config = dict(
    n_kv_head=12,
    norm_eps=1e-05,
    doc_mask=False,
    train_tokens=572500000,
)
MLP neurons of a small language model. Each row is named by its layer, matrix (down: output weights) and neuron, and shows model dimensions 320-511. Each number is 128 + 24 x the weight over its row's rms, rounded and kept within 0 to 255. Numbers have three digits each. A neuron's up and down rows have the sign that makes its largest values positive.
A block is one neuron, or neurons of one layer that tend to fire together. After each block is what it responds to, as a language model described it from the Wikipedia text at the highest values.

L6.down840:174140128160145113117112183089143164122116119125111116105109085116122159129144151126115093141128074144118092139140116126144115125123124099119134168154126092105120116142143127139103123146161134137135120135169068116130102108162185165121085165142149125066116157130139141169148121132124142069134112131141083124102104138124084150149077136141124094157113132154139115164111129143118141100097102131114131155135125139146168153140110098148100144076108148102148125091147149146129149092103120141163107138140138138110079114135121141101093116156150103153110112099089136113134117142096085074
Word-initial fragments, often S. First subword piece of a word split into several tokens, often an S/s right after a slash, hyphen, quote or dash (/Skill, self-sustainment, "Sitting"), plus name starts and table cells.

L6.down37:113171178114136120132107147169113133122132097078096105140128099140131187122125146159128126118143110126086119096120108116149135098126145107159142158128156127137122144136118132153137147191137135168135192113167150135116116123119137145141138149125163139138076133145133106135175114112125154136100143132159161113139111118093158118159141108118149130145131124144131139079139082107147109130148147133141148136087149125150096146117100097126114147118147089115148097111118161103152140128142135168139126145112138139111122111147162171140151132177102113121126099077124116178165102146092097103
Head noun of noun phrase. Fires on the head noun, or its final word piece, that closes a modifier-plus-noun phrase before a comma or period, e.g. patrol boats, eradication policies, costumes.

L3.down117:089137133133106116141148116112158125144125134110130112149139067113127121161133109133119162137130136151107142131149138102122102159149148115142088136103123114127142145102097129125174113120103139121140117113132090123133121164134121112134119100133124130184105163077117144144099108069127175142129120129102152079206120116083097086104194113131200112142178113134164126142142123139168134120121134130112142120133134127129144113138097150183146153096172167117117144102119106141156138065171118152118114144148179110169128146112143135122134126089103143139139137106114106151113151136166128091
L3.down402:138104120087117121147110114171120126110121130117152138113075141128106091102106113135090173118136136111121110189130098108133116097068114136129132161092113115126177118101144130105162112143118095104172148111112080106118116136120141099175085081110159104160151114132091146182112134108132148069148095134152144111120158145108095103175106139161129148199116105113122166103128120106130095109131123133153142153134083097099128110143138098163121119121091160089077145116122128130097117105144114150124111123107127091151150082104127102138107128097116119155168165119171135098137122129099099078
L3.down774:103137125089100165197117147111155110122109102118150083085147062124094135089143102149126166136122121125078150143158142082116145089140108143175123146131168059125125124103144139141132129174113125116115091135150144095123097160122121125109120118120162130156107110123136158119101145072136137111112121161107149102140107175142126143137163134139120135156116115119113128177074129137133111124118107139103109110111151148134165147127109088165135113117134151132126099122147152148141136093123102134142147112129134135134138114160120113143133124091123128134151110125116108126107129153141126095
L3.down890:101149172116134136121103171107151111144124106120112112138122065093155094133085118110112107122105083105105122088151168135118121093082137138135121093109158139137153068115134133129185152101103142155100119112096125158107105175142132130178094105108128113150111118123136121147101132117121156107151143137106121118139125102145187098123135134110173152126149163171146134128135156155082144120140173144122082085140119152141114154116145067124119135139149087139139117150097114123139175068157123135174182131128112165147113098096122134160089071143132074131143122092149124116170137117100120080
L3.down926:134140114111170119143138118144109152138133104150149136149153104122151131154098114142148148137162105156105150167119164138113168166125116122131096118091149158107101107182137166110131083119132136116128152113147137102117143154124149158132118151132114108140120118133117140124136158159174078093111155171095114098127201134127125134090156155148130124127144150103106152140109097127114142138145154170150151141115132125112092146130141098096160140129086173134133136093140137139095164102098105124120155153129165117167136120111120081139179113095134156159120126169097141143112092136167141145
L3.down955:122129128132112152145154117114116145128119109118107142100104113174173089133135135123136162186139111114130122117165119133149155124117136111143149204133121098135171085092157145148142120164159137110132112100110122123121134157082125128119150145097143206146143122114107152126087107111134108111167123085114162147143165130151126129152149118097111147145139136110135133106150136118092103119121169162103098091108135141131113120150153124110125123135119160070127130115083110160163098134198119136130153096156110159169151099128110117117076102129104100143157144152133099118131122105151124150
L3.down1232:130104171038115154174131160166142112137100136156135076109157095099162100138126144123137125120104147144135138157140125144100110132119101113184110146096135140122129119158142159129156123116080138135123104182139140128135125191156143169143124107153135140115102086133093111162163179112136095071151098129128163121123119140135112076091148125121127162163134118125182141157146130154124124084132151128106156126165082145147088114134122138120134090097107157107105128132144107140108171088138112139185099144134102114153122133108177095141104117105135116121135114088137098119112145123162156112
L3.down1267:160105121153117142141133116117150109128088150127108115116141112104116133170105115110115174162112117158106151126169128075112130172120125158136141139110119120115153131097114153142157120096107130137160126142146127094110096158106154129146095089149155122165158123119076137086074121105124155143142137144100138125173145116127103093095139145099132156127160109098120141151135122136119134116118162116126132107149128101132122138154136156123164152134147188095129122119098120143152159078125103132129120148154125116115139123142142117133114143180071144161173110104123077167107119129162108132
Word-initial capital letters. Lone capital letters (mostly O, U, S, E, Y) split off as the first piece of a name, acronym or word, e.g. O'Connor, U.S., Oceanographic.

L6.down1112:156126108090098107127122120066141139135168093143150140136111103152120100122122096119138166148093126110153149116122192112127115087168097158105119089110143134112169167152095103138124115120095144153147114111120131097126111134136137116080122122126128084148164126153092073141108083175135146132108142172109116114116131112124133146082133148106107152166109141115102102104133123163098184147104163127126112131146142085180102094140094152142109127098147173092165133086126135124114109138153138128119121102097158116117139120120119166140074129099142141101142123088169132123114128096147133122
Year-range separators. Fires inside year expressions, mainly on the en dash or space between two years (1987–1989, 1951–2026, between 1983 and 1985) and on split year pieces like 20|19.

L3.down8:110154125139181092186174134156133134100145106122095140116135108127094159107120104163109071131094124099149154157120120115124130141075103103112147082165136126082151131155083144136160160072143131130127132117115123189123136133135118119145155080138109163135096131140123155116111116134107111177126108143142159137114160131145132107121094146110124132122105146126112085121104103107136104150131157107113127095101137171081140144123113114118139111141127119176125109195141129143118174124092111134151132113116135118100148155110112131141113123109146120122114149122130092113076179152144141085
L3.down25:106085138097155172142155127088115122123093169141119128118127105113171099122131171123106145130146137109147112140154139117133179155128098108135149099156121122094158116100134141159141106119081148114110135096143141126120116128091111127148071099126146119103160122101153089140162126104116105140134144150136128101170147103155099122127127136122136089170149135159081109114151150115112120128101144119131157105150131120135093137087090100120173137101113110107143146156156113105150142148114114147148150115137141128139081103134083117108119120147086113117153181128127123129114121144120136155
L3.down285:132166135108131142123141096097116124151134150127153108141175154145154124154094088119135069143086101129102110099124157111137132133122163102143114099162134140090096137148134167154106152115120101200124169097111123146119124136144143172149117105135129121158138127120131107096140101173168105119111149141159140075140154126138102138126143127164147140100162138149161113095103114160120154147093172120136122128104121121075142103107152121105084162127150116094154144145155172166076102138145113137167129132123133158149139114097178151062118136130142171142175130094145082112131156097120129123
L3.down537:134093130135115116177140147092138119138140132131101144156149094157109115149155127100136122124105130094115157115156129118144093130130115143160102113107163122128105105098155149103100166103163150139143124124115094126121121117126141127112109149164123137117100159159140159116177117081127065138123082152111087090108121162097182089134129103132131131123153132121114117100106125093104095104132146121124126112147171126106152132103101102124148170107129092132127159155089193148132074128135126153108166116156133110115100129131153154100123182149118129125158146050153088136110113140121127178
L3.down554:076101149169108156139144131114096145092126092114120106126153096118139145108145160116112134131108133125164125105131164157150135114154150168093099093117159138152170111107162131163125116089133102105126165107159106136141065107089125124127137131129126159154122148109143111095145139150163100120113135130120135163119177146105142172161163105135134152136145154142139155177134094117153086145135173173129119098118121130151126104178135100104134084170072159101133130146133126119124137119127134105146137081107158115143143106135113137109161133146131117099146105122123126140167114118159100147
L3.down1108:124142155114112132131134136159107135104153135137132126112099108127141115144138103123160123120141093124157161129140139148100153170117111120140109123140127131136130134155141124092111144103124150141140087144148166125163104098130131176140136101118102118104121104144173157096134138125098121146109118132191142095132105134069087113153099149163154122103151113130094162069087154143151189128144090095165124120166095139138125098159141118095155100055166136107162097091100129143138114122085097139127123128127140113151128148054101146168093105164122119169114095105155129135168144118103203108
L3.down1277:165086156151128143177143099094142138138109127119099123179101089109113130131143170166121146149139121121181104129134140095128103122157133134147109077157087110133127115127140109095106147131116129105139130093117135135149117114116161149113138142139119131139147156081169117145157149109094115117105201130089143122134184156091126151137179134136129123150151186134111082098104073130121136118123124104132115168110163123139127106126097124140135132106106122123099132101105139099151122132128080109147170125152089108171122113132084102145131113141107117103121108165133140141184149107148124127
L3.down1389:170079135168110087098137143130113145135117110151120092164118153109139113152112109120126089151130103164186122109147151143127084104125113130112099094150140096162147133160105145093117160116079131126118115108107099146142132163144065123163118159128114122133144159116110141158075103143101159151102114120120096145109137117105129106115132141145113110134120120139142137105139104118150135153137098157125124151124095129159143076121100172101130094152186088134107122121081118143135146122142115134149111113138112105133094118103163148119088133134103136103110109103132116123103138100103136116
Year-range dashes. En dashes between years in ranges such as 2005–06 or 1924–1934, plus year starts (19, 20) and cell breaks in career or filmography tables.

L3.down7:156125152155112124124119102136115144169145131132140092069179128148129077084113167129111109146150095118103119124115152149131125116135088111171130133140112110084097114144118132115192108116083129130188109134093123090144116144094173131130112080137127125155107096146160161144096123158149097078133098163071142114135139140146163083123126148145132080149139126119148171156117091099092168137125168092111102122120111140104092135152124102132150122103107133096117128127096113115136122125158101108128146141208178142098116130128154133147140166146126148184143070141102121125104126127114127149
L3.down30:143157091145165157129120169098160143144104118163117132127126100139119136142114142120173130132120075138181112092142133119141097086123150145140145144158119148108124151132121142085152124097117091143095135109130098131125103171120133160107127086164091128156146146083130201135154164120157107129161101103086109135131125125135126114120121127079143119140110133162110168173108102080172054151091122099107130156156101123109114119106155128136152103137136085139122137146118134088159138110144115165142154109161133127151102094113145114107109146148120114111109145139135113088136147111111132127
L3.down124:144142123117069115134109104116135092149068117141156102130115130118130092190089107138158126120153097135109130128119087159153152077137138157203087129113157143073112077101127136114141116111136162116081127120119169140160104151128128128121119136144152102152100115129100133100135112112108150129126147142072074058107157107085084094124114125069187107121123145114120122135177121101151105182086188146167125096160135150158120132155120138129108110110115120091103152106104108133149175090083130129157169145135135120135079123151135118162127136132130122121116073140119129100092116138109145145
L3.down286:123115115131167154135156165113111128167111127114104100120134133143189127153116131131138133141128111139129085141139104129108115098153180087094152138122115099127170119184144111107134141088117126128181120107160128160121148134115147072144122127141111168162121171104138146132103118141162125147167101146126125120131144108095116085094119116109114145147118162137146171123124122114137156137147131136128106132125096149151132176146116113124129157160088145132133163125090104127114182163129131165182108187154135132162134095090155144054120119131148083126140114174144161112139132128144143103
L3.down393:114142112071133130150152160115109102179151131091111137148133080131154128154150114134159151120123112169142132128145146115120109152146118070115148114121184096091118133084119172138137144134141121093097112120144098146147102136131122130155101123154141144158165076135118170130156136135155109154167132130139140103176122134105133100101121107106162151145167151126141133096125130108105127089123170120114085134074099154156107136136154131144116138078140120093122119083143113102108137109099115137160172122163122111113145137163147122133113142152155130136082115185140094150113102110145176135
L3.down435:152169124109161107152124171114126108114137152126123115097130106139121073126140182147134151115111104094102158128127120158107147077162070145137139127109139123135132152143125104129163168142109120116109146139131125101172139124146130156130148113169113123145157123161134117152126144165145106112128094127101115148181115149120140125115121141102122131109127149126079152183110121108168124136171108121102119165137144132137114130143146142162134133124104142099149121136106128113117125129141115149127131124140145108125125131119111133161131121149134104141110133128113102166091134131116165137
L3.down685:114152108123150124168138144090130115165144149166154092136072065091105112144135121097131110115152127116097110117138122118099144131141143122146155111120144102134155134109111156122162162079141121123101077134103117138080109161128118121134127130121139158157134118186164176149143148111123118110111127169094142105160111135126149090102121137130148122127134165146117122122158136142128111115093137133118114134110138126132158123177122128165165125076140163114130130117163135127154146085141118161163130114125135126131104112121132100141093130126158132116100075125119140152124143092126141113
L3.down1503:126155172140141140106147149113123145137127148116191114166087101104160149127137138113161102121125146121137091115105097131132103106135105111160138097191129172092122114132129115117113160133135149163152147119162118108148119147113121087121155159100132137151108151138117166124142116110129139132150136118167127156151101140108139125118105117096118080176117075109074110083149122079125129102129150139128142185146059157125155079147125130096153138125120166156089100126098152129097135136143085131130095132084141160114084150137142109120117132177133132132129110119125091142172144171078139109
Initial letter of names. Fires on a capital first-letter fragment, mostly S, also C, Al, Z, that opens a split proper name, e.g. Snyder, Siberia, Coca-Cola, Al-Qaida.

L4.down289:138095109180146068119142104110152102168142119133165125146061135150134163145190170119119107188120110157115136076123133156138120141124121107183147089118148112180092136084129122140069105159128150107116154109163155164179105169164135142114114107156122102077124158102104133126127101101117183105122150109100121152112136117131119116118112105155170110146172098129159148137151102127154146107087140160104115138121123136148144140114143087128143162168094113139146089112113105142124127099099120172150142116137166128112111120158147088128133125144133158140150117129142133111133139138121140199
L4.down736:131139149188129133099141124154105123160163083151123138114161122150124097141126102086097111127144146177137147118097146109124097118158123138147124130148104087112136137142083166178113155102144113145084117128074141117127104140120155087143143155105138144143136101099129096107102132136135109100183124112147114120105082141083092119144174187126163132119122136157080137100109145111107121105128139133087090147171118111164120119120089122140150155153146121166116121093175154145155111093109091137132168104165125085127139138101134154118136111115103114095145144165101096155125132121146146144
L4.down749:123124156126140125155114121132120089177137148073151116172102118162082128120124150138123161119087106109128111095125146174109148095148140138124084145062130139128113120153144135110124089123139158137098126148142113131089134113136111129160141139128106111148128118140166130142152082128142158122100129159143109124118120157137154117148129220129146149103099109137156147101114104103091175100052116132133059082129105141128115149093088101184131159141124157112117128129164114111140110117109126122103158129105131117128184134098153133165156192143163088153152127130174164156097126130125072141
L4.down1048:116099129172141126124123115121145090162163136145150138130134149157170117143149173116135121177127141132130131150117133145103144119073089142124109145140139113117136116087170113157110158153153135160108134141154116135128089140101111122153124139111113095133130117170132134136175119139135152168131159113134125163125128144173120144092108164125114108142135146160133130089174125153072110143142127107108084145168139098159119094131102118128151127098087127087122137122124117111146155134063125135124120111147143111134128117160115148100119131131119094138134128163136131141127088084117121093
L4.down1333:143102105134138091073107121115132098139139131144123135145145145135112119160112155124083156079132121133097123151143135124107109105131111135101131119137126130125097121128109173117110126112126126122140156133127166117112080133139104118129169125157142128119095117124111151151125092163103138130117117144112149138148164098135143097153112134144109129153100110140084121128149111102116112165147092122093136191181153131159124078137135083135110134123107118113101158114114145159143107094140123126113113114158137113171127104134149108135117139152087103138174112149127130143113090084120148114
L4.down1402:104128154073144132135125114155123080119114139161132188133121118108125128137120161178120098117176115155075132120130115141144123097127122129128106116099104160157166141085140136151118142116123097147130145154119156126110122141118149150138110143139102155133130118105163123136151131132129149076112115147101146119103123089163159134130145152057178105146168132144134130104128131112134104107099183111126144134140163126169139164160106116147128159125112096106135125165127133143093130125119118126144095138103136161093148138096139149142090100114117156130162135164157145175133127171117098133
L4.down1492:136087111150127090155156138172128149149137138148105174152107098168187160127155123117150136114125124173079137106121115149126091114098137149110114117149113105142093124111180158147131169116145115158114111123123105098111079115184118145131093130149123152149136148121116155115163157097160151133129165116113111094098119109161137138114125116085173094115144123129135146129145111101128141133130146133153132131144153085107109121123110160098159165120114126112137157117183118097156143152104082103150130100112109101166145142106131153128115114140102127112190134160171128149152094134160134155
L4.down1494:133156119111125123122150100113143116138100135115107152122105134102132154147102122100073120140140137109139157140111125101157122101120133120110106118145154130177148096156108147154123158078120092126125119136103131148158157138157142124161122136149160085142131090164145159132138112121098137114155114170146112125088129106116147157145114096126158129133131139093120128121176111134111096153149161156088112129149130098135133146111140154151148174120140111089110125102129149132122113149138131112119125101132140115153136126105099113139143108156149142125129223145081138152138091154127142144
Initial U in abbreviations. Single capital letters, mostly U, that begin abbreviations or compounds, e.g. U.S., UFC, U-boat, MGM/UA; weaker on other word-initial fragments like un(employment), Har(ley).

L4.down134:131132103097120075164139151144149119117121158106120145153124133095153115131132148128141160176084136132137109151104126117147164110123190168106163121142186122141084159125135141176097137148148153161138168130090136080132089092135107168111132156126133161115120144139104142164126125105109129119138109159117123131180111136119147124092123114126127100137153106145135156134128146123114145135167153111140112145142116109110152115135111043119155136160161061139137068137120123125119124146129136101127085159112146127156106152151116144166125118155151127097130113093106076126087135083119073105
L4.down186:104143120146085135138131128124152118106133126105068166132115189114150109116101149163108137095119123126089076141124143142121155142146132133121146095155117098122110115105129124168104119143103127164152121071185108072155133186145148149090128177114093163148114138140147158137169138067156131123144144136163069118144121119106124183115095127105166075139180082129122148141130110156117110101106149100094089154142167096103103143133102137100118129124147112130086164108079125137116133137099086126134149114120115083169176140097119163127099128072142109146092106156116122144103136068092083139
L4.down207:141137129139106187116126174109123106097126078131136159118088135098108147135138119092162115117127125118124096098102108128129096136144135170158156115096167166136125102151136126107093141118082095117151127182155137152120146156160140127168115113076123135159096134129153153125170138122140112116142140139136135103147093090108127132131120138105109127133153173142175153136108142138115105117132183123095116144187142159147146144129208128122172147092135117114182158130115155064125148135148165076133146160119119122130117132090150161137117110111111126109173134130085095122175171158115161159
L4.down611:131122137117090131145126146137147170157116091181101176150146160149112152075133144196118143133151127148140123113105120143168107107147167153103100140131098148181055134129121136136107131100132141151092115172099164145141153120163147118166132138108107160096126096091132142122155125118116132063129114126133118136163130107134144107133093110085116117165121123169146113148145115173113139141141159106162090138151119120134114162134123112119139133129141137170105165094101146153114115153128126118136099097124115113157156106122079144117095078118178133117144131135169111133154131121125103093
L4.down845:082138117136076124098142109106115094167151155150171112144152132114142152099133136129140171146139119164116135148099117140186143143123129092113128112154099141105118117156097123106131112120094130172120149138098144113153105152156130130162152142108133148155114115107096167116090098111111136122112151149131129116123112087131125112127153091141114149165119139131174141170183121131131111101083138134093134102120104143113127132134131171106144170128097089103157143081151114105113132118158125128146101126136148128103149114113133066120145138126170152160105165159135102196125159104130070093
L4.down924:128096102134113121102155111131124123114107190142139164110116170163111147121141142160145154131117116127147112100106116141129150134105106086095153102127119137107141109090075159123078117131102144101145097123097090101143107119154118161129134105097123118121099116137138142146149149160113141077161119168132078136142117118142126127085100101147109128117143117140128143164115141229165121123141166106156154154163146167125156124118115107154121105228115142155127125106080164092153142136155093135130085132142104100184116109141133152114123145114177148176099112151150144181096118088128113091
L4.down1057:107127111141100092129162159123176122106159166134127161151127118166119115131127140145124136131147108120063095143097120081102147145127115119101121102150176127159116095148088145156140125130113131136184120077132139114133125132148105111119093120110139138151141149131128111089166094103063123132159107124144150126125093102123131110078132129163144106094140150118140100062120147118113085130138151106146126116152115124078118125152164099110114120144111154113168090100139159111154108106138141123156097150140174114125134132147162158162143115100107102110166093124150117140104143130122108096
L4.down1219:119129126097120090152122118128135133163152160215116138155126131097110145144138105108129144097148128194157136175107079105179124154098127156149128114117133085104131121119157098122137130144164144180143137085092151139117112149177146138132042152122100115119184108160089136106149121133100173152184111122119113138122106115136116146126156129116143093164142100107159129111121110128115106169173116140091119106125131084158157180147097120117117138114128120130145148136137121129124125139172081115153093129144138119154098150149097131115119157135155107121145137141077096158156123132169141155
Plural noun endings. Final token completing a plural noun, often a suffix piece like -s, -les, -ings, -els, or whole words days, elections, races.

L4.down26:139130152088144159112171124146129137135155112161125173148148125151147142099112154179159116161177105099119122145119153152119108087122141064092132171167135131134108147127157187098129133113099152175125159139121112130158101160137125099131116126138156144139125137119120091113122117120082130149127104137091095113152121136102125134103138118132132120158153112147174149083152089116113134108135125144132101096165098134099088184119079180153127110133142117138125161128094121147114135135139139108149145144178117077150129097062117136122106169084072158114112089111086142129130144093103147112
L4.down462:118160158151127133130105137112104085145156120168115150148171111099108116164172157141132178129139150118117152101115144122125157147146153128124128151112118135100150110129116102060156110158129131123167110126134101152126150119125127132102093123130087118120122159116146146125108146092142114111121126131136109136096111142120094102157107146126156137172134152111145082115128089089152158134115143137117164100103116116129172127152128157117138135162125142101127110144120146133121124106140175102116127121095128144136122125141122118153108130140111139123164152129120157141109135140159100119
L4.down658:103150135115140119140127132151153114108148118147149133167108071105110116091082081129161104102088140135128100084135121092120167148132128164145153161105149098114086144120168150099089139173138171156152135096134130185098113119133109156092094135120165121112106146071155151087123110154126157137132107130096150131170129143129096133093101104144139135097130105093134178138108129153120138140120131148140139139156129154128154123114137118114109133168145154142121109144124088137114092098118115144128120109104104135132156125068135165122128160118120112146164134139132111146095147142141129125
L4.down681:132142148128101138139140146138103142140097121152138159096115110131169076164123124169148089076092156141171155127089152130119085141155160186164090123071161135094154147156122169106129137086168105058151132155153122175131144136154111112135168101084141124170093117121114147130126156070156102092122140102102131133138144128131124141137105110140092118109095158122074127165131134127145159105096155143102108096130115103114148126119154103145105115130109155164122132166138117130121089109124134096121160117105128106146157165119122105128119081098157107136149116159184118139137116124142151108
L4.down729:179164151141126113180164123127126124160176134143123119146097110128100141103136169121130119085164140113177124143121144120129160133119144168122138103163163130127173142141140150121142168137107129167159116107122121095154149099146115117143136127077125161150128143146128108118134111106120119162115121104102111173096130108118110093105121091137106170148132098124139154117139066129149161157138124139150138125083154143124168104114106151157120134125137108130143090151099139150153137135150119101145126120124160112155099129159135148128114126134122125163096123142133122149132152108133114135
L4.down821:118142159136092084145156131159128134112141150096151061152121076100111139130120141109147131152136130167175166144127111125118098109143148112126148184123130121105094135094144147198130116132120105144111120135145122125154137092158074094096116129135085124107154094138105123132124131111149196133102122131129123104149130190064117105114192106135112161107138108098206121085081125127139136145104117105124122082144137130121113136168107113136138110140099123123099105100103133151076149120127150162165101140103076098109139134169104105143132158119197139146109108152137142196140102118110090146
L4.down837:137138158128124125113125124148137145144130145188114180104141141108140145097141103119128144121120141136133106148154114109119108150120132146159152148126090148143159109126126098152143151108162126074154105122117133084115125136126113067147150124133134157120135113136143127104195090138174172144148112112153134175099127147141146134153142119120139141134126153105140177097147118124151100120127145121124120125103103160151099106118116107129130130079107064159093171108134167185124110172089115127105141112179099152139189128134129135124141111095158129136127140149129124168134100143116106148
L4.down991:125102110111149112141137137119112153156124092111131117149105130083161101141135145116121108100126122104127109150135127113081122156157141117146107098114122124111170140144146150136136125155142134135111105095110145110157138166180132134139118128127133177151159143129111173141135133174175144103106109140108164068161102076180153103185135133082161111110144109127150133150158113144138118109085144115109093129094140103177132140130156147112154146156110120128150157118116105125129106160076160105131145132084139132137108103130162135129121134119147136122131147126155151174139110098174142125
Dashes in year ranges. En dashes or hyphens joining two numbers, mostly year spans like 1990–1993, 1991–92 and 2017–18, plus blank table cells before numbers.

L3.down158:082193097138130097139114127161134136134117160138102076129167135132123146135082128166097119093092113154159099131117141124092145152144113114139139135109107108145091147149130139131112135152141149163134131123121086117107107145158148160160126142173096136125103137136115109096132133137119147107130123119126138125138100153120174138125132108106115088125154088099164175109137158103130109094133152118108179119133134155171127127107105135153106127075110105133109114106125078149116117127130124117099108101112112120151156116093137143102136133142106172152149133140167102136135139154119140093
L3.down224:079131138143176080147135168118135121111105115122124106125115076123131142105156186133166119107123107075102103087123121133107104154141113098150185115160164142127092111111135126126156154158138145090134107171102133149165078127087135117132132140149124096127134135111121159129127123106123143131150150122136127125146067154098124095105114160157139132125133096140130139122137134115112148178129116093142113122171120156118131168133078122133098123130132138124113104130155149149116118107099106141125125106113137138151091138131148127141150132128145128113124106113115123168129153136165159114
L3.down527:137120103071140163140143102133056135108089151128130151154122168098080146135146123179150106099124132134109107147081104126098117141079104156143129116131105161129128125120091138153137138103109164100142121155124119142127150154113146052176186133132149118084108135108077148154098122121105129144153134099155104161127122132172097090109070140109131125106142153128181168124170112137132150149114115136210147144145155156142146147100138097130132150147114168174111112104101129148127120130118095114127127143125127151124092141132116130141127130145127142138113123142150110156107148107095121112
L3.down528:160154152127133125141129185133138150158181116146113138115132116131111113141100090159147116106129102090096141140118104145124136113139116108127137101110134116139123091159113144130093108158157104128146127184116139137147167105107125151121153128157117155110134121165139103138164156095119163133111125149155136128147137128129166117062158105089173147140122065092104127144127142112147114128120099118094131144122122111128139122126147176116134144103113118162092109174158122132186134147101127104141114148110129123114085156134122122120119107114132130150141146142171122147117137182140124086
L3.down673:145148136163133117129146110126143145132141116094139159113162125133157106178128137155123110088092112098145108151113121096133148157123177129148153127129154123132110111092127100135113135162134105135151173141148162140166104125104134125099158082137124131140123112138088144092082153128094155177139116118140097109139047141137074125175113113120132089116151084124169160116147156101143074149130099138102117123119118175146098137125129124100060106112103134104123111146073094157108093119109110149085146116135156155119104103101145171101130130117100101112118167104162129130129143131138136127
L3.down921:141111127076096123138121151102105118092134142089091121130117142208083154091112166154087100081188104155119104180115130166127124141100165144108138099131171097130120134082132129179107132171104144116148127116121110127120099107135098142168178145148132112108096149147126096149134125099126116162122098123161138156166133170117121151123127084132109117125120106105166154134132141174131127153167162155116050135136169101143147165112113150147119120143177117146150104111120099118124112102124095088109146131092156118106125150136161096124140139135163110101129117096106144144092121067081101107
L3.down1291:108127156126149121147151145155103124141090161143122123132140101084143153133153167183165131117119137155110135123128093160161157180131116145103066129098114122121137101113114142084135123118101146109111124135148151136148112142123168139109145129167132150113120139120117121107106140154108120130111144143146112157167115120133147165135172137074151119116127135129167155088131139110115098115132139108120135141149144163098144149114108125095110170099107086154111157175084111109088108169142140128118170077134142140136116134123142125125102155115081126122130136148136103129108147181076142146
L3.down1483:114127099116132112154156105091115115127118113112151146116135114107093132128129174134119101109135093148163136116127111148088103106130125130163147134180140113163104154090092148125143150087112123159157127141115138105136121133108149115159138108185150129146124121172066136112095098106160121125147123117134147167142081108155119124136167128098077129122110098140106148093140140122090136131153117102106121116181117170143129117139117138120124114092135124130128119114121113136103142116125102142078128096086127139084127140126157133161117111147128152149138143127125147094111156163109090085
Plural word endings. Final plural suffix pieces ending nouns for groups of people or sports teams, such as invest-ors, Colon-els, Warriors, plus Los and year endings.

L4.down9:162123115119172137139164155081124120135128128174084112142112097136107069098097132150175111123133096163138119133151117106103116093125163142122156112111140160143116094118129114118130138086139130113132136139148120174114142153117117103121138095109137144156125131084121142167168111124129103143151107130109099150117105147130135113118132127138116114144131140132147120145126140095134063099086127131074141144158108179093157112139159124074118098179105145114175116106130109096140116126114099138193144127127140129174122132091140134098173121148126119141131093140093128170113156126103114102
L4.down420:138150130115103135091145148114113111126127130117099150126117128101121117099125116133107104138127093105109130087124139124166151155146099129161114129131101159167100153104124161136122149129135184122126131127141130124141179111131133133139097109094143124117175137117142092165160103148111132153125108129153082133124161132121125082146122129130227110134162125129146125132110122137174098094114180111120071115139128130138143145120126137128122127141121091161162125143087107148128103147128135158121125104105127159121117077117114144107125113130118105107144111118148131159152142151106150127
L4.down584:079115138079150152161101143139118111133128109129122164123138099134104113105123103109098172201127118107080107113111117083121102154098115131152154120181166199167134136172105099097098152087126186125086107144122115116116123160131115131098134139117066111099135116113135165101141162117167145105124178150120145126140123162136133115173103096140161164133132135109136119131160097118143132133100135121133099128131135066167122129125121122134120105117115123141134124130161105132082126145128147147113102124141091123126167127117119089158152172148109175133126100091145139105148110143145134144
L4.down634:110122133138138132118142151138100141144118106137152136120137106135111144118153140118139104135130104052164158141107127115112095103128130148152111126161104168129115112145120120103063124129167149057132131164148099083107150168105157113119121152078126168117109166135099110139125120103149096141145169158111166124140133127131118113120123147160108120131128128146116104148143131096137093085145105115090112126157148124125139139163149134126104093126123099123103125135099177131085140102146142153113144107126141155152089135125102133111113137159112082150164109130090134096108144133175126111
L4.down688:108123170173093127108171147127062159149109115094136124110104118142172112137141127118125121110084089138171129130162161129125161172119119100164108149103081120150112124146135099154132129144124114114134137113131173146116147112173111118151155095164134165145117146147189105100119137163102179131113113163141141117161134140132116128092131184168084108109119153118132128157086165137111126127128108110122146146138111127107144142121148138094108099129150180106109107109125107105142124145129125113142124131101156103099131111161147133118133126135118120068133153142182134133137153116123146140
L4.down954:104136142126137113112106098107125123155136108123131148134109123141077102108138095167120117100102088110121103104126158113120117119089107113182137125143063160151138135109141163134115131141141128151099128107111110156176124132156126120095136141104150131151134157111145136124164163123113134147130150119137128098088184094163106113109073138135200097120135132105158107132125139136139139123113112105121086149145143129160087132117118084125102087132106132142154152127079160132103091167130126172118119138106123156153156088112153106176104098092158117151126129128136138147115093143079127162
L4.down1201:085157172136151145131118111124143105086157120086091100148114091136127102136149120119103081139109141141145070078111122102123154133138123149120091101152121125104141143122106149145144072132113124112094141155148142127107132073117120133132109114182093141111178130120149133119172103116096148073120137132141134129108128099203122136111119103142146163155120125158153120163103135142128100121120109153169110162158114117110107102151117149116154166157135138132128131076120131142129155124116097090095128088087102111153140132114088107141152087111187141104077123122138093133160112137165143147
L4.down1275:133152140166145135109142175113123145196148108112122099147085111137179140144126127091142125122141113174080121143165089102135109112124144115154128116115090147142113130148124126134120102077183139142138100130129141125143165119117164149151168118116145056147164124158132143118137132158094100121151126155144151134126111135137147123106102136146114172106137139115165129177114132078134143134114136124143133124151097155163098141145152170111081106187111113125146134126130145159107120131142149112124158122118104143135090113115108142137125109130126117129182141129144137126168108081123118123
Word-initial capital S. A capital S opening a word the tokenizer splits into pieces, often a name or table cell, e.g. Sanskrit, Silt, Sustainment; weaker on hyphens and other capitals.